{"d_mlp": 1024, "activation": "swiglu", "attn_scale": 0.0884, "tie_embeddings": false, "parallel_block": false, "init_std_qkv": 0.0221, "init_std_down": 0.0135, "lr_head": 0.00361, "warmup_steps": 220, "steps": 9364}
MLP neurons of a small language model. Each row is named by its layer, matrix (gate and up: input weights; down: output weights) and neuron, and shows model dimensions 144-271. Each number is 500 + 40 x the weight over its row's rms, rounded and kept within 0 to 999. Numbers have three digits each. A neuron's up and down rows have the sign that makes its largest values positive.
Before each neuron's rows, "fires in" lists the words (lower case) most often at its 100 highest values on Wikipedia text that the model never trained on.

fires in: "to"
L8.gate558:517459437501470441525447459453474520589400451426530435514507461551473468449528587475504506495496520452509519510507575508507538574545440527436479425521469425374476510497488479582561487541509515517471545546477551487451498490518468511551469473412450545503462484525491415486468493496559540476517543490457485479510500495531396468500444435535532489528487449490535575552452492581498500521471
L8.up558:566489508425536439516545498540445492431505469546428478520483470473505550463558504539554552512639491488457506422495514561490577528490470478534510507509473509445554578487465502539475439657512535519586496516456575543467532515495502473464495486475503454453485524481507499481481476511535484489453536559463513549553495504537465462404479455581528472495517446474550480483447501524495533496471
L8.down558:521498568467542467537509461480468451465482472452543464473539570525590562465459529510471446490506516498515475505547482470509566522497493461489505482455469489521495477537461447536536415525539411554509460428488597464468568423492536499469527578458506447463515487485573472488519544462490532472497567484489512430466531472517491613459461450579500453497456488467441490428587457524501539541503

fires in: "black", "blue", "red", "white"
L3.gate287:530501501433483455541535548488550577455447489415445482455489445495415455499459571515533497448521513531539476536451535551527463454486541581592442496527502493516516502534486478471489493468503429503524464444559558494547457485484561473508512531512517482551504497498511539494495471558499519506501542477512550536556550477571498491516495548461492468508455485502433536547524521498583460543517
L3.up287:491516467454486454461557501518528529424451512457446517412529432542492499514463601521541489503571516580470433530521489519550466480471540558505480488464539460474556536540471548504514555514513524496462410489536550543537465490479539536526441484471504473501515496499475514472472488542411552519440519513542566509543495475488460576501471476478511469490496502500419504550530536537576502510541
L3.down287:515466513492502530531538517427476492494437501447430474460522474471482468455483502504527484556478497517560465497487494488542433496500509499554482467508528503548488510550540488481509519438491466534468507495568549529524479448472534493543444529476529436500766510556510546508590489564476488804503464451526522496544493510586546485514520468482534474530469470489548530568539478493524479516485

fires in: "political", "economic", "cultural", "financial", "civic", "historical"
L4.gate934:435528500470520599538533460490509427517431485441416532510525489540554486508478498480483484490508477514472497493498471428484506535417446519456449536410542506479455535525535493492540527540534473489532480476475506575427486467554540492487571529495496402424521499522495494471501499443464479516528498481478442470578486524508535489524461508498465532503516509488522474453505548532487581473562
L4.up934:457465511537526509569573490487542462509457468481471525552495489545518528489462447496468513462488457509523550523563466435543497522490433509500468484462510501496467467500561479466541471534553502496519475496477570604436429446567518509509551505522452433475493468496452539525477520433507476474491487503467573480516518543550514469559464561543554523432501501535469527466500486551457573431456
L4.down934:432467494535473583589512451554567471525487520525475572481490532466469480503494395487553518451481511488496503468488535497517512478498478526460459540469576460511468537437442430507591506557534526482529469483457477499505506427531474514514511499492467503489636502501521440416577486469547448557548490574519395459575492526570511507529510501525490528521464483433476550443542450537446557426473

fires in: "to", "would", "will"
L10.gate795:548519460441463516496485559419493480512492518555532444464499506469515477458552550602497559537498554511502551508460574545526516572514487529469516515444460522471469475491521516497448510482465490484485529525471519482490505556481584488523462500492478568485503463514542539548502492487539534466501530531426456547445467561507565549515490546528419459466545506468492542550493528562571505458479
L10.up795:524446528424513516551492488475446557508484511434554533498435559549536504538472452536441503495464503491573466499465566462517535571512574531525596384561494447524514397465560513548550484532508496533508475482520524401527493514447514516532534504456471592540533447485555551490506465553446491491527517494470526428432403452542473523480462502536504532505516516519429521599485474528528534506544
L10.down795:562470534475521559586540521488407538520541485463433499503523507497428469570522443488512538596487569519458471513449544535519510547440463467534454512476431525480482532554531563525511418516485499427552482502459523504462545493483490494551483527443498473475517454488511468493595492446504571570492550495541472529438524515452530539488470416514472549465450476444414504512443559486488515525514

fires in: "after", "before", "following", "prior"
L6.gate698:471534518477511490505573494514537493543474497530491518468510443564541510452500486419446548493430404523522508466513534554514483514523606554501467519475507444461498514489530513505521516510435546507471505493452527520550571470467504468520502501448422539490480444561429510523485414503483479462478452527535490583499557410486547505505500488495591529514510476482503498543434508466464531511512
L6.up698:452543577460545508512506515523422520495487473540447568479525494571500560527492472468541563517430497449524519488530502538468487492461592431571483533495523473476480467440515586491480500474450513453462516446467503472617593431529496460459460436409534439515466434546493524584454443517499535486478541539547555507471572495489519534553495502494459511493486515508484440536406510500483423460510
L6.down698:498478470424556507556507470525481513485508544480490519436516493602559491476524480469509532502495506462527525490477494512459506510499522507495514486506492549483522447487483566544440516521471488405533490438460506423530577498498513453465451488487470508548638449503491500474517447499467485685496478499495493461505563445447499537482484529530499508422498503542423497547417486444481462584468

fires in: "each", "both", "not", "either", "whether", "never"
L4.gate786:488498518456514548475504516469420508479515489472550473520525478520590454484491559517456474460475547462526472412490413468520477481427479488485543575510590429492474501527528539590542460542504445548456449535476516484515492574487439497484500463347519584481440485478477445557515453475526539471513568481546527502522573519479497482425503464539509513473508478556492568483514430494496524505527
L4.up786:513455482439516562409524511594454483432516514429460551556570527497528474465552532524416484546512460530559495560517438529530468488499489392480449462471531545473513510500470486507459402506544467492488539498492542516534500492514420539536563557439518519522470412537486488582528548488485532484486524561519453491485529580517527510463442483516474490523480489560518462453435511569488555485510
L4.down786:532468522449494588448539522501445554466476521498503520524519453470509470474464502475409473424483562452536545461465457535554504491452505477558459518545568437445474483493481477593524465501511431498458420544470547466445552542462482497490537512469491536477445487480418529501569475460537572428546523518492526480439520511453478505458456483497520520487525513575401538434446484548485505482513

fires in: "gold", "silver", "bronze", "platinum", "nearly", "diamond"
L3.gate71:472494556515412480444560432461494576480491498512491496503497464479521496511490494515468506417554489523478420533459483480528462525507477479520551480451518589557502554517551500475449443546518539552575477510486554543549601465517508564530483474521546472437485579538483456514478532496456474498491504587512478495496519462564505535588474451454566478488482484466504514510543499476554552427509
L3.up71:570538477479454470525493460444570608489508477465509522540432509447522506482475501508445518529512466529466401554489535480531535472511500449543534490528425494447535580558626498487524427556477500515569497501549498535565514470447518517517524481480517429538479509486418422511477571491474452504517502607543517525483505484516527494567512479475526443497503402474477487559506429451516561443485
L3.down71:536513497495445506493529447479451590489537484499473559479465543457495539498528508500488515414593492494477423529496515466586417455498514479525582503487424539520550542530589456479455484542566510508568448552539478529521493441468486553485483481547492492484565518484474449525566515471452426559529494576540499507545435447561481519579474449487504475512543410458467478526514467476560540390502

fires in: "on", "by", "at", "11", "in"
L11.gate9:409444486506493546492496481534598453482564418560455468497474472536534525475492512496425527584528527527465552540539503526476454507488545478533587497565480575438460468505558515498444421463520513445501476464533475475547468464540501495478476490455518517549469504468474451525520439508544487491486518492537464482545446461471487476482476492489524530507505502447573460552446470443461508523457
L11.up9:482471564567455502570493532544464510466462476530517541522520443505567519530466490589452472508475460523452527446457421458484468489510491478536445500502574537457458439544531496459527479489551549508464543527472520472459520449483477471458440507568553470501492530556449528508503503515453552456445486530470559409531457521507510436533550589510467516471489457432569493476519516475471503481489
L11.down9:510525449423541552458581466487560551515542437534554513569464507490482518516517483508510462519525502474396487532481487546537429499450542473485534493451473568494533475469533512567466498581466504451509518536508472463525513511455483524491503489441535464545525481557525528460520487535547474590503494487536453460444470489473633490497448382484515509500478458447485457457471480515531540490567

fires in: "to", "in", "on", "from"
L10.gate351:486413465458500511437498534436491462476489446482491480401504504457512502456566547565510525527468496485476530455450507459503509590514420487474524483484452555498498451541533555505469480476456523506486515461539503415487503493544476455475474419490477508396444552484480487450499533597526439454547504494477457468537480535545512514523485477495444512502497417498474527541478497537404510523438
L10.up351:521485459453495469496417515485535471478487548497533499466477437524498529514495493514522526533517489550475495393494525498516474553492520489441520476505473599474472565484557514488504502441501535506404521478508534450567501498570405453452423511530499524559536479513556535524502459601521523506473501557573540453581509496502515492589494457524492542514519534478494583532491566516460568529440
L10.down351:504499476465598453497525513611553484493565519490479499500476471545503558464511511467528479456502473519530506505487488513527437476520517511494485409546543565435490540514532524574521462532505492496484519510535414548555457517476466526467521510476502553484668519477486555484588459487495541697507500504523456472545498487502504523489440517401507457480493524523547497551559535508463503512494

fires in: "charles", "george", "louis", "walter", "john", "arthur"
L3.gate528:457564503463448507497506523529489546543413488449473439493483435557575507550538448466562537434519545500518530525508489459410462493480467526494432585515572493478495578500499440507479484479482531540486507515484451504510546514430534455495424482490553513417451471451481469520526516510443465471466526480478502513431549565507512485494525528509499547550519531468468507522469431436513511504455
L3.up528:464576502475427472489504502540495524533428486488491464510489397556591517526547471471565476450505541496533547533502498446429444483460485522501451558526543468429476551484471459534471518477449575559500537542499487502532491504421535444531452477479531462458455466434486476525537481541421497447446507505511503531444562561503528452478500507498505513550533541495471496524447427454496559511484
L3.down528:489519491494494522497477522537480539553508558489522506495497498577572497475516474457489551447522529478487514479466481477519553535488484523528458561534522500489499577501533490524497451522520581522552506503531483557533546499495543466512494527491523505483738448470516560486565506568478458923465513511526498492488548517501553450474556494496525500534478543507482520489536497443507524488477

fires in: "2012", "2022", "12", "1912"
L4.gate440:535569549506494510494520503483449517492550450562498540511403489499501411513486498500511564558506412512514505556470474448553545509502475464507410439506564450456508408499508379508476526510512524519467417522548505418504520537524514482526487466581498524540491484505499499511481486473489493449510548474478466480484488500458516521492539573524521527532456441557492547426577483511490465505439
L4.up440:447399520480490531524476510501477460462512482479551484486512520512480560476589554482483489565558464441448529514505448546471488449456464475527497535415475514560496539559582466599473547462527495536411521465512513571532556512493449414532433557494475474548535457499483522582524495526526544512506420522589490481519515476487506516505559472500410503501523505511489508543449518451462405502452
L4.down440:510457533468490488532508509529490474444553461461481518489534471425445481483487503523598466489509531555470527527542478475457572477570487483478564495507427546475461497451474474544494495452461477477436505476502534521513454529433496511528511547429516461558325510480534529506502502504430520414458534546509575514554473507563457541580558460514520476503487510466514433516433536493421545496444

fires in: "black", "blue", "red", "silver", "white", "gold"
L4.gate514:546504531461480458512567446505546558483460516435439524465490411471514491438508531476516474515486486552553425586531495545562430501488528565540451487507497473510498512531527494467449527496530443490502485511561517501521534492507578505546471523471508484540495558550497507488508486539468491497562466501507538554562543459566500525520499506438462548554498416429435502566435528498570447478533
L4.up514:513504530476471451559597452475591519518451512450416503481466416507508488448512494500543443495460487520514413564532507511575421479475496542508448480474477519491478517556526460543506496473571458482561479529520518492533475550488559500516501561482492470527491556561479492482510470545453508495521473556504532512568541479529551472507514485460446549537497439453452513560482526500567455511501
L4.down514:523473534502508510530588524490489497453523546437406544518511484461528525512527507472518504500504469534535399523486469545574475470470489528554482513492477507524506504524522481428499525478525434486485518510578546560539483456493553467541471495474566460533709550570504508473619463544493519756519454470511500487505477455581496517497515503462514487553481458445482496568508548495542495484517

fires in: "to", "not", "also"
L8.gate648:529459488492476493437474560488461508458516511521518470491498412518468467482540535548506590537601529554545505504470508600556534552483537491464484512558492475540495525486536483540370486501565481431509509541487551509488539473545472516541521501563516492455496524565497484526458503457527495457504534456426536515539479495491428501524449474499541529452442517484556578575433493538496470511490
L8.up648:551444541511494431429492529549543408437561532485454530484529469484506540500474473572457469525534532516569459487493492582542541541556486456506456506537421472509587560510552468532432522560523457487540461485474531487513477450403534517534573498447506461450510516519493523454530539527475541505452507494496519547475488534468379476424496484557507463458435422510490495506498446536473496412453
L8.down648:528485510433426471455600545457461507481529526495472464476495512511595560448462517511483448440525470536546490539560511449534535491516510544439470568452466503486501464505501446517559475544474387554468498479468518525504542492482400555455536439490484494493535493419514483475573488525471458571501551480483467513502513499489463550499605420508487448481512502518513477468546525564502548533500

fires in: "family", "co", "husband", "mother", "son", "wife"
L6.gate401:528547515530476431441467544517549537517425483456500496490480467473525451560446496499546468514488541512438479498473569498482474443544562524450550416491426436443543561464515483516502470457537537517496509486490534517500538483507424534497457498486518545437559460536499488512601534527524485488487513493527516555538516448425499546494514569585503436487497431571528459478500526462525512500485
L6.up401:541514494511467503504425527474507529473512496468446466489470508485488485519446527470538535486518521472506464493437475469505508519527509534460454518461461508503515443482481414382566532509480480453449497491475488565408539509525501500525521469444543501485488533522535507498492472477496498500490468505549537565481503516567421439442513496565403423536546443485551485562440520586428422504477
L6.down401:557541509526528504487527455489548472449477461514492527539487497527500491517518499545541428487417465474487502457524541540497423427496525477466468510524514457466510500499474489465505473540482486535535498469472489475626532495486478506530517469531475510418497470490401567574570417559526517414615485490466509523541497491419553531526470519483518496438526499496522460535465572493474443532443

fires in: "james", "robert", "charles", "george", "william", "richard"
L3.gate173:493552549492458436512503476429538510565444523548505439510493536538554459505431450548485459474504497592523517495492538437478539502441446499536484484545481577431468462451447548462440471390464485513493464455482483443448499546480551507519529500502589504487471505523529504496503528543479448471457441506533525449467528491546471569538541532550486526557569492492532538526483461503507525513517
L3.up173:481520521515491469487464532464546548527446562545506467557494495547542485465416488516478467504511516556547531510483573395508484510496414508484501504541547517470503538426446557518508510458441514541443530431533517546485467523471527576541516447538573480490501524513496500529531445509497510490453477572556556492477553553477537561522493544552450552475565552510490528459424517459555499528438
L3.down173:456528526515516544525488518504510487515487595530522460481519538534538501486492461447467517500475537512470502509447499460485544445428540519501513496486531484507451518511500477464522485504462563539510548475501523478505484561465518495520504465461497504478642473487520532518578506551511479944463528519551500511453518517480483491507525520494483509553523529483497518497509546480545494503472

fires in: "political", "late", "economic", "later", "scientific", "ghica"
L3.gate992:451480556445512550490580479513535556554533523458507498490486434546487525505518483457526458506487548503522499533489503544497501474426450535526534503530511558538579539499473507527494434485465547534553495507490563560495534446591534506511477531487512500503472504519466474464444492452474410483484487535550489533463491535497516474507497485472464397474508494521478505550522476493599509499563
L3.up992:524470581451534457565557430490615514529476521498545553511598465421509542545430464457480519508466527515525506478512482554433497440446480500446423535405523579487495487487520484519509477526470569524553497515530475536491501524525486417561481427531458412558545517482517466521513552422458476539457457563518451475517496564500569491525502486520529491391527474444415473478488497524469522499496
L3.down992:436462575495519466511533463508525492487515529461479508447604506481521487521479401493526492467484495486505482481538480543490497476467476545519556561441507564449551483501491455502457506511479563450554508550518444535541490511530548489545510488515480513488517513480491453441568533460449434490493422533537462544499391486543555511517522514496450502431529458496441412448494440531503517461528

fires in: "in", "that", "from", "of", "by", "until"
L10.gate347:465458466476498515465467519521473424528455550463455453526514474539499476468452556490543548431550446582487456457503501523473525446553499514542507469483549500452437577507491506433516503450446495574455517457479531499460503484474496450478418501498543510505467425517402509485479534449550496485473487497506525481485539530535442466534447530513498504484481487547488598470474466496533472561509
L10.up347:489488457443520530542463554538517569476559503499524514485434457447599470495504503486475488499501456505431584463428505535506535553542483482482503497518485428502494471463483522510505506498455461505499468515496537430532545464511531440529467517471516491539470550467526467614472545539553507480530507577550556610438525544531500460424475555521532590519495504546541456547548520454562506469538
L10.down347:523510529425474488510474502508462548525499499459585481556502455538512595471517544520475457499504470526497454457405472486495434528461488540477497558480517497530480521475490538558510434507487437451450466492492469569491485453464515488519455502516558507501493498462579482521466476446443458450477503626537510533508473527527519559474470465428543518455525452560470571544503559430512460484533

fires in: "at", "in", "same", "of", "on", "the"
L10.gate222:526521437414507494518541470474491527551491536420537474502550516460531459487504473508452478472491524503437503534478517426521467514513531513509493487513536527532483482490475484523531539429524502593551564545497434549484541493515467507544426593558479549504485520487464479433504461583448533483484495500473495523530562478519489565490488517570545493502482450524507536421478478416522531458442
L10.up222:539537483422484530401555589440502442504535572492472579495472465541505561505484478471477544449470464553516518428482441519492425478579515544480489436399511516531515486480547475513502540513575504512473522512481404490425466537496496490503487479587449482471513454618469569470509451506433511521423461561449558520423427550524446471505407474470524539537410556535517490562505484532496469483457
L10.down222:522470598461560483503550542509537519463478450471492556531519512495468471473491491522505467518500468502469516500483510521423595527549509528585491485522545495516477504515489516559569484454471467505491514491492513527445502527494381516523513548465543450511543594468490490530524487527572409592450559545562545495562408478501513515524527544499506532515509440458479505589497527516452469522441

fires in: "of", "in", "on", "them"
L8.gate17:526534500577480539478490566477422412496503521464516584512491470542479516499484518499490465535499573532443521482518562440564513503548501418490465516449555527409468562479490466520445528511475436523495531464495463513570544497493541550517546454529436499523536514528500460534543463443504440530459525590500471468470509476483474517493547511569488525472507517593452543546413491477516490482518
L8.up17:461471524547502490502494467458527508456499508511559446565542500462467472548506481477513471572449560504545475535487529493505443416525510469492466529457431511584482451592552519520502499529524445513473521550519497494492485505487517550431484461584448473482510524500472596526498468553460561513491458482491535514473538497464530475518407536499497581540447526546450477481538494480536368486424
L8.down17:523469449532536524467464453449475546520477507436479548531486537540553483537482526558529479539564532511513548587428444461498485486522458504519553470561457362451496513547475508539533511532472484508451486457484503444444484458485490538557514538421519472537459458501476443403588502498512560448500545501503526495505447542482466513527585495477526478479585523448535528440524451452503570498471

fires in: "blue", "black", "golden", "silver", "pan", "bronze"
L4.gate951:537469482439508493467526495539503460503499511423425549497579423501523502484523577453486476470487528443499535523508411499457395508498513561517514482494482580510471501485527503511582526495497495501483449472556584533493528510559472503517392525521548506508461476539488471503498440520433505513490548545541507524543565471449521549476482454507539462505510476555480518487502494490441477479559
L4.up951:595501539524430486529556482520555494557600467453493532470481457475539482496466534562514463543484541502519430498559526510550417489489463507559545482484387541504488571487506444462475436518529409456477541506506542449433578525489528546477502507568442491558502522532508466558511493536581518547486497426451487493593484597462549501468555475483449521462449433513455456547505488522498473463558
L4.down951:553531540571439473572542455403514544476533488539463494504458479518483490503491500473546446579506503534471398517521511514492493445487510493604554439498490503491476591522535452466520369463483511452473504487547531539521542478447558526508484518497492467533620545500538527500514494494530396632484467520502455478521499538528551472505507487458502543478438485429460483611459515561522508488499

fires in: "not", "even", "never", "just"
L3.gate189:499534504482463467501522469519469581515484515471524426571525535479483410494506491499444504425518547481540552534492506511571527441560524437500517476494417527491533510492528489575456481515463503527461437503520524544494511514359478461518483531445459499547508481491483475483488523455568509495498437533548521443487484572453425515462468477499454527517542483605462495412525477499467451464536
L3.up189:511499487514506503501456542503439520421545453521526491522566494431558509450518525481531472455475513499577538501416511503514469482520524429534475465576441418508534521456452501545462465467454492525452496541499556530534504525504447483571508480437576530485461511523431579518432526459533441429578480471503505455455506576565493453511520407477565386522495506484488523455439488492520498418489
L3.down189:499500504544499462513471467476475543465484528551613524535535512472533483481490486507430488506573502522580535493479478516500516437525538465497463487561475491466546484476481492569438522491565500472483501546535569531491524491447446519496494511468495553586586435538443576454582560412506552386618413550522517475481461578473457527502502449558453500493542570553426476446519536518436462409463

fires in: "to"
L9.gate511:565492523428443527457487457475440455490501454541524417554514503536488526489556519531472465512542531514508528473466544549605615574518497524482458498438509489396484489511552517539472483516511504472472417533459542409465482528477432472536441503513498461381479493576559557474467540481537525471487534497422487547546525454501509517495483469568430462472527461573604495535431460599526493476513
L9.up511:523450430460420528500413492493464454483507507528483505533412517456555507520560466514442483500489526486507499416486576527537526525509473537495471489502440454445467515503532496534422525539505465453491462532482563510480462496430510499539440532471464539457515468512602414512516490515522516507510552479536539497429496503472524515460501466513468511477477450535516553546517539508501525506467
L9.down511:503473560435546473497534514497491553514512483506471511546468543464550570502445536508424466520466576580508440491526491432491499479492526536483503480448565497415455496521497531507523451500475420542545513419503503479469539460490475552467530515509507461470609537485550458485591484501467484546506515442508497533462489474492510510435440374504465457497546474458531486511481478489500629534456

fires in: "under", "by", "of", "from", "to", "against"
L6.gate153:523469481514447484476442527455514424490449483480522518513422488553503520475591506509514534518480534556523466558471529485505527496519485485473499450436430533476430498503560515542498437472453517440433512517480465505492506567533461503594452421472559488510504500549519455487477556491486518507414457451534463489492500566555457546524500488483415442504493464545559509514458476494479509490452
L6.up153:513514475523529526564499515500496517473477512526518467515405470426463491508525506531464504465435469557527474545491543520523488491458489484532527514426470531528417450611547495444500445500453421416473491596444534474534495498528501497515464516466487426458431477574508488546408440414525574497472483533424526501511528503428514533446537487402512495507454511555505501486535499494574455523515
L6.down153:551518606513492569492427601494503581594544480511532508504460526544456553464536453540550508452495556545507441490491538460563425469520462569473479480505433523529455537526511561500464475401452465463524532569445487512472474467508492478570430509479554494555589432500535482550542478444491585611444419479440548485446515494505485565509474447484444502497494488495534518453447582550552567538511

fires in: "gold", "blue", "golden", "silver", "red", "playing"
L3.gate946:536537419449543483559485484548537551392450447468462380482516473490449482456453502512529499586513448468523422573509525424569410477556542526558464455454453487538571492537462539501472491488553445546544515461564475496497426479445509527516445514468516472497470522502539502525488478516503547480504553552468515487572593407540440460481455457427517461515537469590514498526508536477542438468461
L3.up946:551498505477503508489501527473479514458507509433476465427485518503500408450457571517561545557501497534485467517462561423507421425524558514596490583480470535520536587499486484502463527497518512524525474464488482480593512541511482444530499463498553454530508498500504470515537520466550514518509540549478511504555546482470447491499518494479499517498505502491473498572523542485533449461494
L3.down946:509444526508521502585458529484476491455502470486418478517461450496534443536473503512514523502474500445555526534489540481534440477566511508510496456521507505548510503536558489494463494503533523525535557474525548560479462544507529479549508530472513491551732479515498487538590541543464500703507441450545472463546470483542535494448486488468523549483504519468518447550551485487519513442486

fires in: "9", "94", "98", "97", "9th", "90"
L3.gate94:517534520552433469448507498504513505543499425495514487501521449529473412526468504447551530389482481532540475504503468514525503476546475485498412490485520542450499503505582549504561414438398529559485528447482450443434517484581486544600568546470364548437518462513542506462500504532485461497480444439579494479453518473467489563499470570389482536451513503529487513534516462521519446515475
L3.up94:500485541519461489447536451502566523462470462498586523519512464530499440449493431470489524441448395580476460506534479526489485531536550477459444505504453537507462529551521507490473450462469532529468481445498457511509493480577489531532596483433463512433545511531512585470497502557487480575488411416555481456400516482488522545483437519425471573438493539495467500478546515481437507497479
L3.down94:514414424484545454561537554506540494516494542518467511562475455522488478528480512488498513516434418528464548490524546538522434471475549503516478501590558527486551504536494506482479525542546560524491480500545506551528520523505570537478535477495524488459569531526481486575543521543441570664521509450483560529456559438462556443458518452477500538483535519483491509479484543424441596547490

fires in: "not", "to", "t", "also", "and", "or"
L11.gate553:538498532480465469423490536533424481538509473503504482526454479492515546504468522503510511530478559520483557408483458494516613564498468471497469486540471475488545499484548498532507420479518583540548464479468489458467500504530503456536474511477482487478484508536586540501481521434494498499561482513453518476472522477514566480544492502528513452420561446530431563539435529506430494479478
L11.up553:494447533516450537493438536504504518558447508559569513461468509438468498495539542469480514546514486517494562560436491593525493540545570499520481474530439506494562468520527477559531511566432556484541451506549520571506575486493526518499521449453469498542539443460502485461515471455543479517539431438555484549431563485519494467547483468535508450479528470502439498543476532500514492495466
L11.down553:526450497505482457557520465485515539493468454467515496542535556460476461471458526502479482523483523512511466512531540431534509501542519455458550499486481536478429493526467486583522498464495480511473551451525558487541486478475473511481466540480514559542664512467556467479628503553501498677525521461490561459475463460477472516545475399602447530491540462512460523441478497509436552468489

fires in: "9", "94", "978", "98", "97", "9th"
L3.gate459:485476503541505489504580509523496512495493490566540548529505492501531427480471415472502454473460456508535516584538491497419498527545542449445464523542475519574503544521472454456515441495456544543517490529514528509441480438557447566542573504468462504434577497487494532467495531546442470535524495445504499488414533460527507519492471543501517552464506500447504471488532504448496468444525
L3.up459:481565514571493522510549496454502507505442500510503521458528418487505436506476510501543435385519499513499492525518478468489483523550470525467475492504501503504521542536493480507523434468457505581504561549510527481413513503564463564576563524485461559452496462511542484448482499565491428489473479451564431467485525468460442485457450542394538553509509519501486466553589499480514420431441
L3.down459:539415447471510489504559529498501500472518502516460500513427474577480488472471441505450554497498432476510524465561515500481503514484553490503472533517557494501536509519497520514519473506615517481484491559577437532550453500522532503474558488527515504492625497490499499522537546510450531708527490456484546562463520425501533455487528518530575541419559500500547492500482553426463486515499

fires in: "not", "to", "t", "also"
L10.gate1016:587555488522509540440444491538455533479489553548529458564475512508486511509520595548498491550519514484450503495481526553593559517483476534480519469467505447453482501479508514578516463553505504399526444494481550520471434500503455505488521516507459559513463508575523468461451491447537473465538556489478465488419542489446423489502490523501484393538582505525483492521437543536458450459451
L10.up1016:484469496482436514426422484517443505480476512513459434492501532528471522523508519472525518499560520453486554434389513577422520534539504468445490506545499521488593590578587510476503494458467555432555513504499522487517440458502497450549573505487494540552513434449489528559492452480512491501477500494482514503549410530492437509418453532511556489478512481552514451547441516539504488509440
L10.down1016:528487505466567445430485505488485530475539488470490588566544551466456469422536510472490457572479525493527439562493529486503577425510527489491471469470480464490490504525490499568477468557520502438481497481483493534479538427495494507533461480469458536506636506503566480474539472516536520567592514468491557447451473499475503543477423483554442488448472468522492497566499467570534611582456

fires in: "after", "with", "without", "despite", "following", "avoid"
L3.gate699:440528510474508505500546514514511543463553532529479515526539489538530532512509467467470583476472530626560461520490520550547473468404514464501505527411526535524437507444510445532485550535474500460524584390487531508569532416508489532482515512449544485563479422509449507427475483452475505496544477421529514506487547501543475484478441521431524490388555515476520543510444502499525525551458
L3.up699:479547506531555476503536501507469493429538487521467529494484433511504512487538526491496556498513501558513446504477506541567438443442523436528524544351536507484459503501515483497465530560501530447525572457463522528496540455456510552537542480447522515528496437501452510431485458480530541498525489459504470487493530503495514430454450483431539473504510556530558529550445529503504518566469
L3.down699:450514483488556489509527490512499525494516462517500508465526466560554485463508530496477524486494513501538460529433498495552447516480446501497500496448524551507482418511469503513498474483484483447533540448504498440499567462497492489497520529479477503530748462480481531493526545466499472812540410448484486540508504503485498513460488494478475474432533531507479580548501504492492465522501

fires in: "to", "of", "with", "by", "from", "in"
L10.gate742:412625483441528449553472454571534485575474480471516573507539406556466514438566540535460466473497583474470483518425503549510442459509457553524455451559536555525549459494462483465506449452467433551564480509493450455492490501475487535593494545525467546416488528493502477461502550543487487476510498440493534440515424440493458451459493520454476535552539591487512455513551528486514481517510
L10.up742:483504522564440565521520521461471588453495507547443529461481459491442555540544513565506586471477455551488498509485495482513487422507477599535533463484453477467500437426508505455547460405453507520474538516442528488454516434527550460483488614516460553510526520525471495512490430557499507473529475509558486523473416564509535467491476514429532571417465630443532550572462508546508508489574
L10.down742:486491499471484446547554517530504478484503498522507531453487510539480522557562517537512458455497525475484467484477464552444497624545522486544528513508569538487480533507454537541512517452447434560561505558514510453508479491463517483507519516462490507515512449504468487558487516451525532620479534582562576500497472550503506529461523460549446535485501544484472508582555455474501536523467

fires in: "father", "son", "mother", "husband", "brother", "sons"
L4.gate458:437528445551501501455487487571464539517474545449511527539556552456529496494558506481534398499477525444463489510500559475525559450507525539504511540545475456510479479418566476542473546446541524489516485414438502506552548511495531450535482536487492537493544416564528498405522458492537499533496416552515510531493458422477476521501508504499465490508487500530444536491476537523502452540482
L4.up458:513493564544508539473481481497459522525532533520512514465520544476534456464474448503428496505462485502534458513463489507525509585524478435592598490472460522514520479523557523549525464476488564487420421502500550583495527485467476480478552533451482456471493435502561470445450469553534509479530486430472491459440441557572435477483507516558434432530475487495570594538465502498453458534501
L4.down458:485545522576439456425485456587531519460538509506503545498550527506553474468521465453494437504445504459522512485455541434434434559460501484536498435528528550522522480473560444587433507461519520485511485469463475486591523494484482502453560578503451476543560478551468528463601527563549508339475463491485451552507427493476481538505526470502492498436491498473471484475572509491514478516475

fires in: "of", "in", "city", "was", "were", "is"
L9.gate586:499573528539535520415491529494352441533611461555434507341543492514461590482426512529535519559538451479503519542552524531534526453490444462543451491439499549524417565474494460559504468486516504443584465554508485520490390458503524479522527508480536493471497503542463511474520504526531410482596536526546477498549503540513423494477487571486485451475488463519565509511452498512488513474445
L9.up586:469479498520452552481437470494559559481492532480488485436473430537447512536479520472498561516477496509552516512492541454521554541462555491465499529423448541453477497531446616506479507496485564478521489555485425487515483459489468453501450486596487480589508500496504496531559499518470527521455560548531413514547502524452442530480450450479517607508490457458537468479466520509563451510484
L9.down586:517432458489492470529528468480527499549490530513480495510518545514567457443446519519540436522476493501527476495479511478437431538503513412469472516543492443527531544486493513519484498538480435477422538498424515538463499514499580421495512486513499480542440517477436483494521504409408579403523488443596513441550417573491418466446508534437505474543528515487486544438492504411529522505533